Part of a small language model's weights.
Size: width 448, MLP 2240 GELU, vocabulary 5684.
Training: a variant of Muon for these matrices, 445M tokens, 6877 steps.
MLP neurons of a small language model. Each row is named by its layer, matrix (up: input weights; down: output weights) and neuron, and shows model dimensions 368-431. Each number is 50 + 10 x the weight over its row's rms, rounded and kept within 0 to 99.
After each neuron's rows, "fires before" lists the tokens most often just after its 100 highest values on Wikipedia text that the model never trained on. A number after a token or word is its count.

L11.up297:55 55 59 50 38 58 73 60 56 47 38 44 62 53 52 54 57 56 45 50 60 61 65 46 68 26 43 61 54 38 30 52 48 35 40 55 52 37 30 49 34 45 61 36 49 37 45 44 53 55 51 42 26 46 30 44 50 59 57 45 43 50 51 47
L11.down297:50 56 44 42 42 59 49 41 62 50 27 48 63 53 37 52 56 41 36 47 55 49 30 45 59 64 47 51 61 40 58 42 54 44 64 55 61 53 65 56 37 53 63 32 43 47 58 38 54 55 54 42 31 40 41 29 42 46 57 63 56 60 53 45
fires before: "," 57, " " 7, " the" 6, " that" 5

L11.up752:50 24 40 57 39 58 42 48 42 37 57 37 38 46 51 52 41 58 53 33 50 47 50 41 48 51 51 58 28 55 41 57 46 71 48 28 55 65 64 48 30 61 40 61 29 38 44 52 52 43 61 61 60 49 41 35 66 45 54 52 43 44 51 64
L11.down752:41 53 31 36 42 58 48 62 59 50 39 53 49 50 55 48 63 39 17 54 51 42 53 50 43 53 58 58 43 48 53 52 65 57 54 72 69 59 38 68 67 57 40 52 36 53 38 55 38 52 41 54 59 46 65 42 57 24 61 47 44 56 47 52
fires before: "8" 14, "2" 13, "6" 10, "3" 10, "9" 10, "4" 7

L11.up972:46 49 55 53 50 53 28 62 48 55 60 45 48 47 66 39 52 66 31 57 47 28 35 53 47 53 52 49 26 40 27 60 44 65 62 44 43 54 57 44 53 45 48 38 54 61 75 69 49 50 56 51 46 32 58 50 51 42 48 53 35 65 52 60
L11.down972:41 64 61 58 64 31 42 60 53 44 54 48 69 53 48 38 40 52 43 45 66 52 63 45 57 56 51 45 59 69 46 49 55 41 47 46 58 63 52 44 54 59 46 54 44 60 37 36 52 49 54 54 55 45 33 55 51 37 53 35 39 60 51 30
fires before: " " 50

L8.up1979:36 50 62 49 53 56 56 56 61 30 58 58 48 54 59 54 38 52 60 53 43 57 39 43 52 41 44 59 24 45 42 49 51 63 43 44 58 40 47 40 71 50 40 36 71 47 59 60 58 45 34 51 69 52 56 45 48 68 40 52 30 44 67 44
L8.down1979:64 48 54 49 61 68 63 54 42 53 49 68 51 71 67 52 29 49 41 62 58 41 40 58 37 37 49 44 49 53 55 60 40 54 50 62 49 37 63 49 65 38 60 51 54 47 48 43 33 48 61 57 50 49 48 41 41 47 44 27 31 35 43 44
fires before: "201" 22, "200" 18, "202" 15, "199" 5

L11.up1874:48 40 51 43 63 55 42 48 60 41 40 57 44 51 59 49 44 52 50 51 53 51 58 55 46 46 54 60 38 57 51 57 46 44 46 37 63 46 76 48 44 43 60 43 39 53 51 54 43 47 45 44 55 42 45 49 71 53 34 53 11 58 29 57
L11.down1874:53 59 55 45 47 61 70 58 50 46 52 57 57 53 41 38 61 55 64 53 34 39 55 45 56 45 42 51 36 49 43 73 65 51 43 60 41 46 47 52 56 51 21 44 42 55 47 56 52 62 46 52 37 50 38 50 39 44 57 57 45 48 53 34
fires before: "\n" 37, " |\n" 28, "–" 4, " " 4

L8.up919:48 58 29 53 62 43 74 52 53 31 58 39 50 44 48 60 54 47 59 47 56 36 58 48 59 63 56 47 63 48 53 53 63 51 57 58 58 60 51 51 63 32 38 45 58 60 50 33 49 45 65 51 46 53 47 60 55 40 41 60 73 50 43 46
L8.down919:52 44 56 44 54 38 54 41 66 26 65 61 37 51 48 76 49 44 57 43 52 48 58 48 84 42 48 47 60 37 44 54 41 44 47 36 44 51 43 47 53 51 52 43 34 31 53 54 62 66 44 37 53 50 42 38 55 47 55 63 44 39 50 45
fires before: " |" 43, ":" 12

L8.up610:56 51 41 43 45 42 49 61 51 50 45 62 44 41 63 27 38 40 57 68 60 38 55 48 46 41 46 47 55 43 50 67 42 59 32 64 58 58 55 58 48 45 64 63 52 31 60 66 38 42 52 48 54 64 50 64 44 51 49 68 52 41 42 60
L8.down610:51 54 68 48 43 51 65 68 59 57 53 48 53 57 49 39 59 38 33 43 34 41 50 36 60 50 64 71 72 35 60 59 68 64 57 54 65 37 58 39 39 54 40 52 51 50 52 43 38 46 48 51 46 47 55 65 48 53 35 54 67 58 38 41
fires before: "2" 12, "6" 10, "0" 9, "1" 9, "8" 9, "3" 7

L11.up1166:73 53 38 59 47 54 52 47 35 44 47 45 38 56 66 55 68 37 46 39 43 65 42 44 63 39 44 37 41 55 44 51 45 51 41 65 65 55 52 39 45 60 37 43 56 54 47 52 50 64 39 55 51 48 65 54 53 37 43 44 68 57 33 68
L11.down1166:53 63 23 59 47 30 63 39 43 60 40 53 51 42 40 73 58 48 52 54 30 37 52 58 54 36 68 49 31 63 65 50 52 38 56 41 52 52 19 54 52 64 16 48 48 54 48 52 53 54 46 49 51 57 52 44 41 46 56 57 47 43 53 62
fires before: ")" 26, ");" 15, ")," 8, ")\n" 7, "," 7, "–" 5

L11.up623:68 47 57 57 64 43 38 59 48 64 54 47 42 43 53 51 43 47 46 61 33 33 48 64 48 45 27 38 55 46 64 40 54 57 34 59 53 74 47 52 53 49 45 58 57 64 57 58 51 65 54 49 59 42 51 35 35 45 38 52 46 65 52 51
L11.down623:38 37 38 69 44 55 58 54 50 49 65 31 48 35 53 46 42 38 41 65 53 34 54 71 68 54 55 63 47 44 49 54 54 50 72 44 27 37 45 54 51 35 30 53 49 45 35 44 60 40 52 62 63 26 42 36 51 61 34 51 47 45 44 48
fires before: " |" 36, ")" 9, "," 7, "." 5, ")\n\n" 4, ";" 4

L8.up2152:49 78 54 57 63 60 44 41 49 66 37 62 46 44 55 46 49 51 49 50 65 53 46 39 61 42 55 61 60 54 56 33 46 54 50 57 48 50 39 41 49 48 40 60 48 51 44 46 52 63 62 50 45 51 45 46 37 56 42 58 45 47 74 39
L8.down2152:45 39 54 41 47 69 44 53 48 59 35 51 56 49 53 36 49 50 55 53 37 67 54 64 63 57 53 43 54 47 41 59 62 48 52 51 49 50 44 38 39 41 58 60 40 67 46 57 50 47 57 57 62 43 36 57 57 51 54 56 55 38 53 46
fires before: " " 30, " |\n" 12, " |" 10, " N" 9, " +" 7, " (" 4

L11.up748:52 51 52 75 43 63 59 45 39 54 70 49 42 38 29 52 38 42 41 40 56 52 52 48 66 56 49 79 52 71 55 56 49 64 53 54 42 49 39 53 50 72 75 53 64 64 44 75 31 47 42 62 45 32 36 49 55 56 40 37 44 45 52 41
L11.down748:52 64 79 59 46 57 45 62 46 40 44 51 42 48 56 54 54 48 55 56 63 70 49 51 58 65 39 65 50 53 64 44 69 27 36 65 53 44 50 56 42 38 56 42 53 34 56 50 54 41 56 48 34 47 45 60 56 62 16 61 57 52 45 60
fires before: " is" 23, " (" 10, " was" 7, ")" 6, "born" 5

L8.up2169:43 42 47 66 48 43 51 49 49 56 50 68 51 32 49 48 37 51 48 57 36 42 47 72 52 50 71 50 54 49 37 39 57 44 52 54 36 58 55 52 50 50 55 33 58 36 33 41 59 49 53 51 44 55 50 42 38 39 51 37 44 59 44 59
L8.down2169:44 58 52 53 39 54 37 71 49 51 42 47 44 41 49 65 51 58 56 44 47 39 51 49 44 49 57 36 42 57 43 70 45 73 52 41 27 66 59 69 60 46 39 52 66 61 56 38 40 57 42 45 42 50 39 45 63 41 54 62 48 44 31 50
fires before: " " 36, "1" 7, "0" 7

L11.up2135:34 47 46 60 50 47 51 49 59 53 50 61 53 57 50 43 49 39 53 47 41 62 62 47 43 69 62 42 57 55 44 80 49 47 38 45 43 44 49 64 37 41 46 37 40 51 45 58 32 40 53 53 52 54 57 52 56 45 58 52 46 81 31 32
L11.down2135:57 71 52 49 50 33 47 55 41 41 67 50 48 57 47 43 40 50 45 50 40 32 49 50 59 54 53 55 53 39 68 65 58 39 60 53 59 52 59 59 52 58 60 54 40 51 38 64 42 58 49 41 58 42 29 46 72 47 66 36 23 51 55 48
fires before: " " 52

L11.up1955:54 62 49 45 43 44 71 54 36 43 57 58 44 42 59 68 43 54 55 58 60 56 68 54 61 56 53 54 45 37 51 57 58 47 49 50 63 52 37 72 57 43 30 44 46 49 60 42 54 51 38 45 53 54 46 76 46 61 38 59 50 33 41 58
L11.down1955:45 41 40 33 43 35 50 52 44 52 66 51 56 49 48 49 34 42 59 46 45 54 56 56 67 48 54 44 51 49 60 49 58 35 56 52 48 50 60 64 49 44 74 45 45 68 49 49 49 44 34 55 52 39 32 56 73 55 55 39 58 49 57 35
fires before: ":" 30, " |" 23, " votes" 5, " of" 4, "ity" 4

L11.up430:48 48 54 40 27 40 53 51 58 38 59 63 63 72 38 45 51 53 63 45 51 56 34 47 14 59 48 52 36 47 54 29 49 54 42 48 61 42 43 47 58 64 18 55 54 51 37 56 54 48 57 47 49 45 44 55 45 40 61 24 31 51 60 50
L11.down430:46 59 46 38 57 53 58 67 53 60 60 51 69 46 51 44 50 54 33 57 42 32 52 57 40 59 41 51 47 73 41 52 40 38 41 47 62 62 52 41 47 62 46 31 61 67 61 47 50 50 52 35 52 39 52 51 55 39 53 58 47 64 30 53
fires before: " " 58, "," 33

L11.up664:49 65 52 55 52 45 55 37 50 61 50 45 51 59 60 42 53 54 40 50 66 45 65 53 48 47 61 51 47 57 40 47 57 59 47 57 84 44 38 55 40 63 64 45 53 25 51 58 27 44 51 62 36 47 46 39 60 27 66 64 54 35 55 61
L11.down664:37 51 40 51 64 43 63 57 40 43 60 56 72 65 47 51 53 64 42 66 52 56 73 57 40 51 55 41 61 50 41 55 55 52 47 40 49 45 43 45 49 54 24 39 40 62 47 37 57 56 60 35 45 56 23 58 51 34 58 42 36 51 31 55
fires before: " " 68, " −" 7, " +" 4

L8.up1250:34 41 55 55 61 51 51 43 47 39 46 71 55 58 45 60 45 47 60 58 53 37 43 52 61 64 51 55 44 65 40 57 32 51 34 47 55 54 63 56 50 62 40 33 45 53 46 37 41 72 35 47 49 51 37 64 37 41 50 40 55 65 64 30
L8.down1250:45 47 68 56 39 67 45 47 56 55 75 44 43 43 48 43 53 47 70 40 52 41 61 53 65 46 54 50 53 47 39 53 50 44 49 54 39 59 62 69 52 52 59 41 52 50 64 50 48 55 43 45 47 66 52 59 52 36 42 56 43 62 48 41
fires before: "202" 18, "201" 18, "9" 14, " " 8, "21" 4

L11.up697:59 45 58 45 36 59 40 54 57 50 51 42 57 46 40 33 41 81 66 47 60 49 60 45 46 59 50 31 47 37 59 63 40 55 63 57 50 66 63 68 66 48 63 59 45 50 43 41 56 34 42 54 44 65 60 36 72 27 59 48 36 26 60 69
L11.down697:38 74 55 42 53 24 57 68 38 51 32 60 34 50 46 40 49 77 49 47 52 50 38 65 45 64 48 60 46 46 50 58 59 58 54 39 44 55 28 54 49 52 51 53 50 48 32 51 61 56 40 59 55 50 61 57 51 44 40 49 52 58 43 46
fires before: " " 58, "1" 6, " the" 5

L11.up77:60 57 56 62 49 57 37 55 56 62 50 41 51 37 48 48 44 29 51 54 49 27 47 44 50 48 30 64 62 51 50 35 48 58 52 59 59 61 50 58 38 62 55 44 48 34 46 53 48 58 49 42 47 41 41 59 49 51 55 44 71 64 54 51
L11.down77:58 57 43 48 61 59 55 61 60 41 56 56 65 41 31 60 65 50 44 60 35 50 49 53 69 50 54 34 46 40 47 39 46 39 42 62 64 33 54 46 34 52 61 44 63 39 28 57 61 31 69 49 44 56 43 36 45 53 56 69 41 43 45 32
fires before: "," 58

L11.up165:37 63 48 52 44 48 39 40 51 53 55 44 37 51 32 67 57 50 54 41 51 54 51 44 48 50 45 29 53 63 46 57 55 57 41 47 36 38 35 40 71 50 51 32 57 42 49 66 45 54 48 63 43 69 57 51 49 53 57 63 37 39 33 47
L11.down165:55 53 52 48 35 52 52 48 41 39 66 53 43 62 61 39 19 55 42 47 40 38 59 69 39 41 52 49 59 48 35 48 40 50 47 80 50 38 58 54 42 53 57 48 38 51 59 55 68 53 53 52 55 33 57 61 53 62 41 43 52 55 53 75
fires before: " " 27, "4" 17, "201" 7, "18" 4, "202" 4

L11.up775:51 54 51 63 69 44 42 61 49 54 36 49 50 47 51 52 48 49 32 40 59 45 59 45 58 64 43 51 50 48 38 40 47 49 52 66 26 37 38 64 41 37 58 53 56 65 51 58 43 52 76 57 47 42 45 72 46 44 53 58 42 61 47 58
L11.down775:48 46 44 58 54 56 50 49 31 57 48 55 54 42 48 49 41 47 37 43 51 48 56 50 61 59 35 44 35 43 60 35 65 45 73 56 33 48 31 45 47 40 88 51 43 47 62 54 34 34 45 52 56 54 49 64 56 44 45 52 52 47 62 48
fires before: " was" 25, " is" 15, " (" 11

L11.up128:61 58 53 47 45 48 51 58 60 46 62 45 47 51 49 45 37 36 47 55 41 62 40 39 51 42 40 60 37 55 52 34 37 50 71 62 51 68 47 55 51 52 64 47 57 37 29 40 45 36 55 51 52 40 57 47 56 57 34 53 61 54 49 49
L11.down128:54 61 57 61 52 55 22 53 35 52 59 48 65 42 51 55 47 54 52 64 44 42 50 64 62 62 65 45 62 48 53 54 53 52 62 39 63 59 46 71 52 39 63 52 48 52 58 55 70 58 53 55 58 40 45 52 46 60 32 48 59 39 55 49
fires before: " |" 42, " |\n" 10, " and" 6, " were" 4

L11.up1353:47 64 42 16 58 58 66 67 50 37 52 52 52 43 44 43 40 54 48 68 61 29 56 45 41 57 57 52 44 45 57 46 47 56 48 42 51 47 49 43 51 59 57 49 38 47 53 49 54 44 46 55 37 35 46 56 45 58 52 41 45 47 43 49
L11.down1353:32 64 49 60 39 42 52 55 37 44 61 39 39 53 66 54 48 38 53 51 46 55 63 56 47 53 58 59 47 66 44 60 63 54 36 52 42 42 40 53 63 39 34 41 27 47 51 47 49 48 56 51 71 42 46 64 77 51 75 70 54 36 49 63
fires before: "4" 17, "5" 17, "7" 6, "6" 6, "3" 4, "25" 4

L11.up927:56 59 40 49 58 46 33 57 59 57 36 53 58 50 52 48 31 53 61 55 72 37 53 55 60 52 45 59 56 58 29 51 42 33 57 55 53 47 53 39 53 57 46 54 49 57 34 70 56 50 49 27 70 41 53 49 55 45 43 49 43 34 62 41
L11.down927:53 40 36 42 53 61 32 59 65 51 56 71 48 47 49 67 49 57 40 54 63 54 49 48 64 49 59 41 56 57 61 49 77 50 48 33 58 31 44 45 58 54 71 42 40 51 47 47 60 38 62 51 68 38 56 64 46 50 47 80 42 49 78 47
fires before: "s" 18, "es" 13, "ed" 11, " is" 6, " was" 4

L11.up1787:64 48 59 44 62 46 37 56 47 47 62 43 43 50 53 54 48 50 50 47 46 52 44 38 39 58 41 75 39 26 40 43 45 55 58 45 55 45 33 54 26 47 43 70 43 52 41 43 50 55 39 62 51 38 52 47 55 42 35 51 51 56 59 52
L11.down1787:47 55 45 54 55 29 48 55 50 55 56 61 58 38 54 50 57 60 57 55 63 66 55 37 58 43 65 62 53 46 61 59 47 51 46 37 56 35 57 53 27 57 42 53 44 50 52 50 60 60 46 43 49 34 62 42 43 57 30 52 54 55 45 69
fires before: "6" 13, "1" 11, "0" 10, "7" 9, "3" 9

L11.up843:53 53 66 49 42 46 52 45 47 40 48 56 45 62 49 17 57 48 70 48 60 30 71 42 55 51 37 30 52 45 49 54 33 44 60 47 65 42 41 49 50 45 74 61 46 43 51 60 44 56 40 65 41 52 58 44 42 43 42 62 39 59 42 57
L11.down843:50 52 45 50 55 51 59 51 33 45 51 47 66 50 37 59 52 52 38 48 39 50 41 40 31 73 47 49 52 38 59 51 60 62 33 40 28 58 61 62 55 53 55 39 59 52 44 57 51 40 35 33 35 49 48 51 68 40 39 47 43 58 53 47
fires before: " " 46, "SA" 7, " the" 6, " from" 4

L8.up781:55 37 57 49 47 62 53 73 50 47 49 46 52 39 36 43 42 47 40 58 58 29 32 48 55 42 40 56 56 63 64 61 51 40 61 52 51 52 56 82 46 47 45 47 62 60 59 42 37 34 56 51 46 50 59 64 44 33 35 63 54 48 53 52
L8.down781:42 43 57 41 48 67 44 81 40 40 57 61 66 29 45 66 57 44 48 40 53 44 52 51 50 56 58 47 58 43 49 59 42 48 48 44 56 53 47 54 42 57 39 47 48 41 48 71 46 68 31 35 30 51 45 58 66 65 50 49 52 40 52 35
fires before: " to" 27, " " 26, "," 8

L11.up1534:48 50 54 54 61 63 46 45 48 60 53 76 58 38 49 38 50 43 51 55 53 47 71 65 36 23 43 56 50 36 55 58 50 46 49 42 59 52 37 59 59 59 45 48 49 57 60 62 44 57 50 66 41 57 44 53 42 61 51 53 57 52 45 41
L11.down1534:62 52 50 49 51 60 51 70 42 42 47 40 48 40 51 41 35 62 30 42 54 39 38 53 44 43 51 46 39 51 42 38 68 61 44 54 45 42 45 55 39 54 61 48 49 38 45 54 26 34 59 28 49 38 46 45 39 45 42 43 42 59 51 61
fires before: "2" 14, "0" 13, "5" 11, "6" 11, "8" 10

L11.up1745:42 42 54 49 59 60 59 52 54 51 46 68 39 54 33 59 38 46 50 62 43 30 37 40 41 44 49 49 50 68 40 48 53 64 46 41 61 49 59 57 45 46 59 47 62 52 46 58 56 76 39 62 52 44 34 39 61 50 60 42 66 55 66 67
L11.down1745:57 64 57 45 71 29 40 39 57 54 47 51 69 52 54 70 51 49 39 37 41 52 46 52 52 60 63 43 46 61 53 62 33 46 55 51 31 63 39 38 51 48 54 48 66 39 61 42 46 51 47 44 50 36 46 51 49 58 35 35 66 54 51 32
fires before: " " 61

L8.up1308:27 46 34 38 49 45 47 54 54 52 33 49 38 43 47 45 51 58 57 45 45 49 47 51 60 37 57 32 26 40 59 39 35 39 44 27 57 40 70 53 44 49 42 59 45 42 52 56 59 64 29 54 47 42 54 66 68 49 39 63 26 33 53 43
L8.down1308:48 57 47 51 44 52 57 68 47 44 46 68 45 61 46 44 67 52 46 47 38 37 49 39 79 30 59 64 30 37 55 38 37 53 33 49 60 52 66 54 55 58 68 44 46 43 48 54 62 38 46 59 57 32 50 42 77 42 39 68 48 50 52 81
fires before: " (" 33, ":" 11, "–" 7, " |" 7, "):" 4

L11.up826:75 50 41 37 53 38 62 57 73 51 57 54 47 51 62 63 48 42 53 54 48 46 31 35 39 42 57 51 61 49 38 58 40 59 46 43 65 33 38 65 47 47 46 40 38 56 44 41 52 43 46 63 37 60 52 59 38 40 57 43 32 49 48 72
L11.down826:53 41 41 66 48 50 73 52 57 80 45 65 46 47 48 53 58 46 32 37 46 31 54 52 34 58 60 59 44 47 47 47 64 39 50 40 41 58 49 52 59 60 56 44 58 59 44 52 62 42 71 52 45 47 53 44 49 44 59 60 56 55 50 38
fires before: "." 39, " %" 7, " ±%" 6

L11.up2222:56 49 45 48 42 45 55 48 41 56 53 39 44 27 59 52 51 48 60 55 50 58 45 64 44 43 41 37 45 43 50 42 33 48 39 47 63 59 61 56 37 48 39 71 61 70 32 44 43 31 56 49 52 49 53 45 41 23 40 58 49 70 50 45
L11.down2222:53 70 42 51 45 59 37 59 60 54 47 50 59 44 58 39 60 61 30 55 58 36 49 49 54 61 32 50 46 54 54 68 48 43 52 40 64 41 50 58 52 56 27 33 69 29 68 47 64 43 45 61 60 54 53 39 52 42 66 49 39 65 49 44
fires before: "," 22, "==\n" 15, "." 13, " and" 9, " ==\n" 7, " in" 4

L8.up848:62 47 42 53 48 54 53 53 70 62 74 47 32 32 26 45 61 64 55 51 57 67 57 55 59 74 35 56 39 53 40 51 53 47 34 72 53 36 72 49 51 56 42 60 54 46 49 52 30 46 51 48 29 40 45 65 43 41 60 74 66 70 65 44
L8.down848:44 55 49 53 48 31 46 45 65 44 51 40 47 42 44 55 59 59 66 47 39 60 52 43 54 68 35 46 43 54 56 39 45 46 23 59 51 40 54 50 46 47 61 60 64 52 54 50 33 51 48 68 40 58 40 60 65 36 60 60 65 57 45 52
fires before: "ing" 43, "ating" 5, "iving" 4, "iring" 4

L11.up75:57 53 54 56 54 57 42 49 41 60 58 44 59 48 59 39 59 57 50 49 47 42 58 43 61 43 42 62 59 62 66 44 40 54 43 62 37 44 62 35 58 58 52 51 42 45 52 41 24 39 42 63 51 45 49 60 50 52 40 40 53 53 69 57
L11.down75:57 54 23 40 47 57 58 34 40 50 53 47 47 43 60 34 30 48 43 57 53 36 51 64 48 41 55 66 45 76 59 44 48 65 59 47 43 34 46 53 52 56 49 58 43 45 39 46 62 71 45 48 45 53 53 58 47 45 13 40 56 51 40 58
fires before: "%" 22, " |" 20, " m" 17, "." 13, " |\n" 12, " (" 4

L8.up1275:66 48 48 65 71 48 57 56 52 46 52 61 62 55 41 39 54 50 45 52 40 44 47 54 54 60 53 40 50 49 45 45 46 60 33 49 34 54 59 60 62 53 38 47 57 37 60 58 65 46 65 35 29 56 42 54 55 39 50 34 48 44 32 53
L8.down1275:45 47 58 54 52 32 58 51 50 40 46 43 52 49 47 45 31 56 36 53 64 42 39 50 58 47 44 34 56 50 57 45 58 58 49 49 54 39 44 44 69 60 56 36 44 62 50 68 51 28 41 56 59 35 69 40 41 42 41 51 51 43 48 76
fires before: " |" 37, ")" 7, "–" 6, "," 5, ")\n" 4

L8.up1414:46 45 58 46 47 57 54 55 48 33 53 41 55 50 49 42 48 55 46 56 53 46 69 51 67 22 33 41 41 48 57 31 29 49 50 39 52 53 58 50 37 24 44 58 49 47 39 62 62 45 50 61 56 50 31 49 67 69 26 70 37 41 43 46
L8.down1414:56 42 34 52 57 41 46 54 62 51 44 49 63 62 47 52 32 54 58 54 64 46 44 55 59 46 42 38 56 59 45 48 36 41 42 48 51 59 57 48 51 36 52 46 50 44 50 58 34 57 40 69 42 52 36 42 58 42 41 72 36 51 33 59
fires before: " " 54, " |" 12, "." 11

L11.up1618:59 64 45 34 40 65 48 75 45 43 59 44 54 44 33 33 48 41 59 59 60 57 48 51 45 41 44 53 55 48 55 80 70 44 64 57 47 48 43 50 33 52 68 19 45 54 36 55 61 38 44 40 59 51 50 49 54 51 44 39 55 48 51 36
L11.down1618:46 54 54 55 56 50 39 48 51 46 27 63 48 52 51 47 60 40 62 47 47 81 58 50 39 33 68 47 46 44 57 40 57 58 40 49 45 50 62 70 45 51 41 57 53 44 51 70 55 50 49 41 58 50 41 55 31 49 55 73 21 44 58 45
fires before: "," 55, " he" 10, " the" 5

L8.up2214:44 24 50 63 75 42 45 38 61 49 53 63 60 32 43 42 50 52 45 59 45 49 49 40 46 65 52 47 50 55 60 62 67 54 43 59 51 47 40 52 54 42 45 49 51 57 52 35 55 36 42 49 44 45 48 67 47 42 35 67 47 46 14 71
L8.down2214:55 50 73 63 48 41 52 42 42 48 38 64 43 41 54 55 53 67 46 72 53 30 69 45 48 65 54 52 58 38 62 40 61 41 28 52 43 57 52 53 56 67 55 43 49 54 51 52 51 37 47 34 50 37 59 68 55 54 56 41 72 55 67 50
fires before: " |" 33, "," 13, ")\n" 5, "\n" 4, "." 4

L11.up531:44 60 49 52 45 48 70 61 78 43 53 43 55 52 51 60 46 59 53 73 84 77 51 33 56 43 58 45 60 53 43 50 58 47 43 48 39 46 50 42 54 54 42 50 62 51 53 64 69 60 39 56 30 56 47 38 58 52 54 57 53 51 37 54
L11.down531:39 62 34 32 58 47 54 39 54 64 52 59 53 36 57 36 56 49 52 59 36 48 36 58 32 40 65 49 41 61 40 52 48 52 54 58 47 36 60 49 42 47 56 41 57 52 56 55 60 51 34 25 45 47 61 47 54 39 45 52 60 53 52 44
fires before: " " 37, " to" 10, " that" 9, " he" 4

L11.up571:52 55 53 46 35 49 54 49 62 53 55 50 59 48 46 39 27 60 68 35 47 58 56 37 52 55 61 34 63 49 49 50 50 47 56 50 53 51 62 64 59 56 48 50 60 38 38 46 42 69 48 41 57 38 57 55 51 59 59 57 42 56 63 47
L11.down571:48 46 59 61 35 49 73 59 47 45 36 39 67 57 46 64 59 79 39 61 63 45 46 55 60 61 61 39 54 43 63 67 80 51 47 54 37 48 50 43 54 59 57 34 51 49 41 45 59 52 57 46 56 48 70 66 51 68 50 36 34 59 40 53
fires before: " " 92

L8.up480:38 69 75 59 47 53 52 52 32 44 46 61 49 53 53 33 44 65 54 43 44 54 23 54 37 48 49 45 36 55 33 48 36 67 38 53 60 47 37 53 60 47 48 28 62 55 37 68 51 51 44 47 37 54 61 41 54 44 52 62 44 68 44 61
L8.down480:50 36 53 48 32 47 42 27 58 49 48 47 47 62 38 42 59 42 63 64 55 51 54 40 63 68 50 39 57 73 46 52 52 51 44 44 44 53 74 41 50 57 44 63 37 51 66 50 43 45 63 30 33 72 44 54 46 64 44 40 57 47 47 42
fires before: " " 45, " War" 5

L11.up1270:50 46 43 57 71 42 65 44 55 52 50 53 57 60 24 58 41 37 46 33 53 57 43 45 88 50 48 41 48 40 38 48 48 55 40 59 56 49 48 48 34 69 71 45 52 50 38 49 60 59 47 46 61 44 62 38 34 43 56 53 53 69 63 33
L11.down1270:42 55 37 31 50 50 76 45 57 56 59 44 63 46 14 65 42 55 73 52 53 60 56 41 35 45 53 45 47 51 48 40 55 59 65 40 44 38 48 37 75 53 43 59 47 44 30 53 60 56 58 57 60 43 41 35 44 76 50 54 50 49 68 52
fires before: "," 33, "." 7, " of" 7, " and" 6, ".\n\n" 4

L8.up976:43 39 65 47 55 60 50 38 65 48 69 56 54 51 47 53 51 55 57 40 49 39 61 61 55 48 42 39 61 56 41 50 56 44 55 61 42 59 33 37 48 51 56 71 26 45 57 45 63 40 47 44 58 63 54 37 47 37 39 53 53 37 54 34
L8.down976:47 52 40 47 45 58 46 43 58 75 57 48 54 57 71 40 45 46 53 46 59 56 52 49 44 60 38 50 36 61 41 51 53 40 54 41 57 51 39 71 64 58 44 58 61 67 42 55 70 68 43 52 71 51 64 71 42 63 67 43 37 45 40 49
fires before: "." 19, "," 18, " in" 7, ".\n\n" 7, " and" 4

L11.up654:66 43 66 60 29 57 49 54 57 63 42 63 44 63 64 47 44 36 62 41 56 24 56 40 60 54 33 48 67 58 54 40 47 63 49 59 47 48 45 45 50 63 60 49 51 19 27 62 60 43 48 53 60 42 40 36 43 45 59 46 65 53 51 38
L11.down654:64 32 73 44 41 74 50 60 62 54 42 59 56 48 34 58 54 64 56 74 45 38 42 65 43 44 49 39 75 50 42 48 53 56 37 56 67 43 46 73 42 60 74 42 48 49 31 60 70 66 49 44 37 57 67 33 56 43 66 47 52 54 56 44
fires before: "," 75, " he" 5

L11.up865:48 65 47 48 49 68 57 50 61 54 47 49 28 49 43 49 56 36 54 38 26 40 47 64 49 36 51 48 56 51 56 54 18 43 40 55 57 77 34 61 52 46 69 54 53 47 55 52 44 50 63 73 58 40 50 42 42 38 45 40 47 55 53 62
L11.down865:55 53 48 57 46 29 51 80 50 59 37 56 45 54 70 42 45 45 38 51 56 39 51 52 45 51 40 58 54 52 31 57 62 64 56 50 46 37 56 52 53 49 55 41 66 63 49 54 63 50 47 48 52 66 42 53 57 44 47 70 52 57 31 54
fires before: " " 79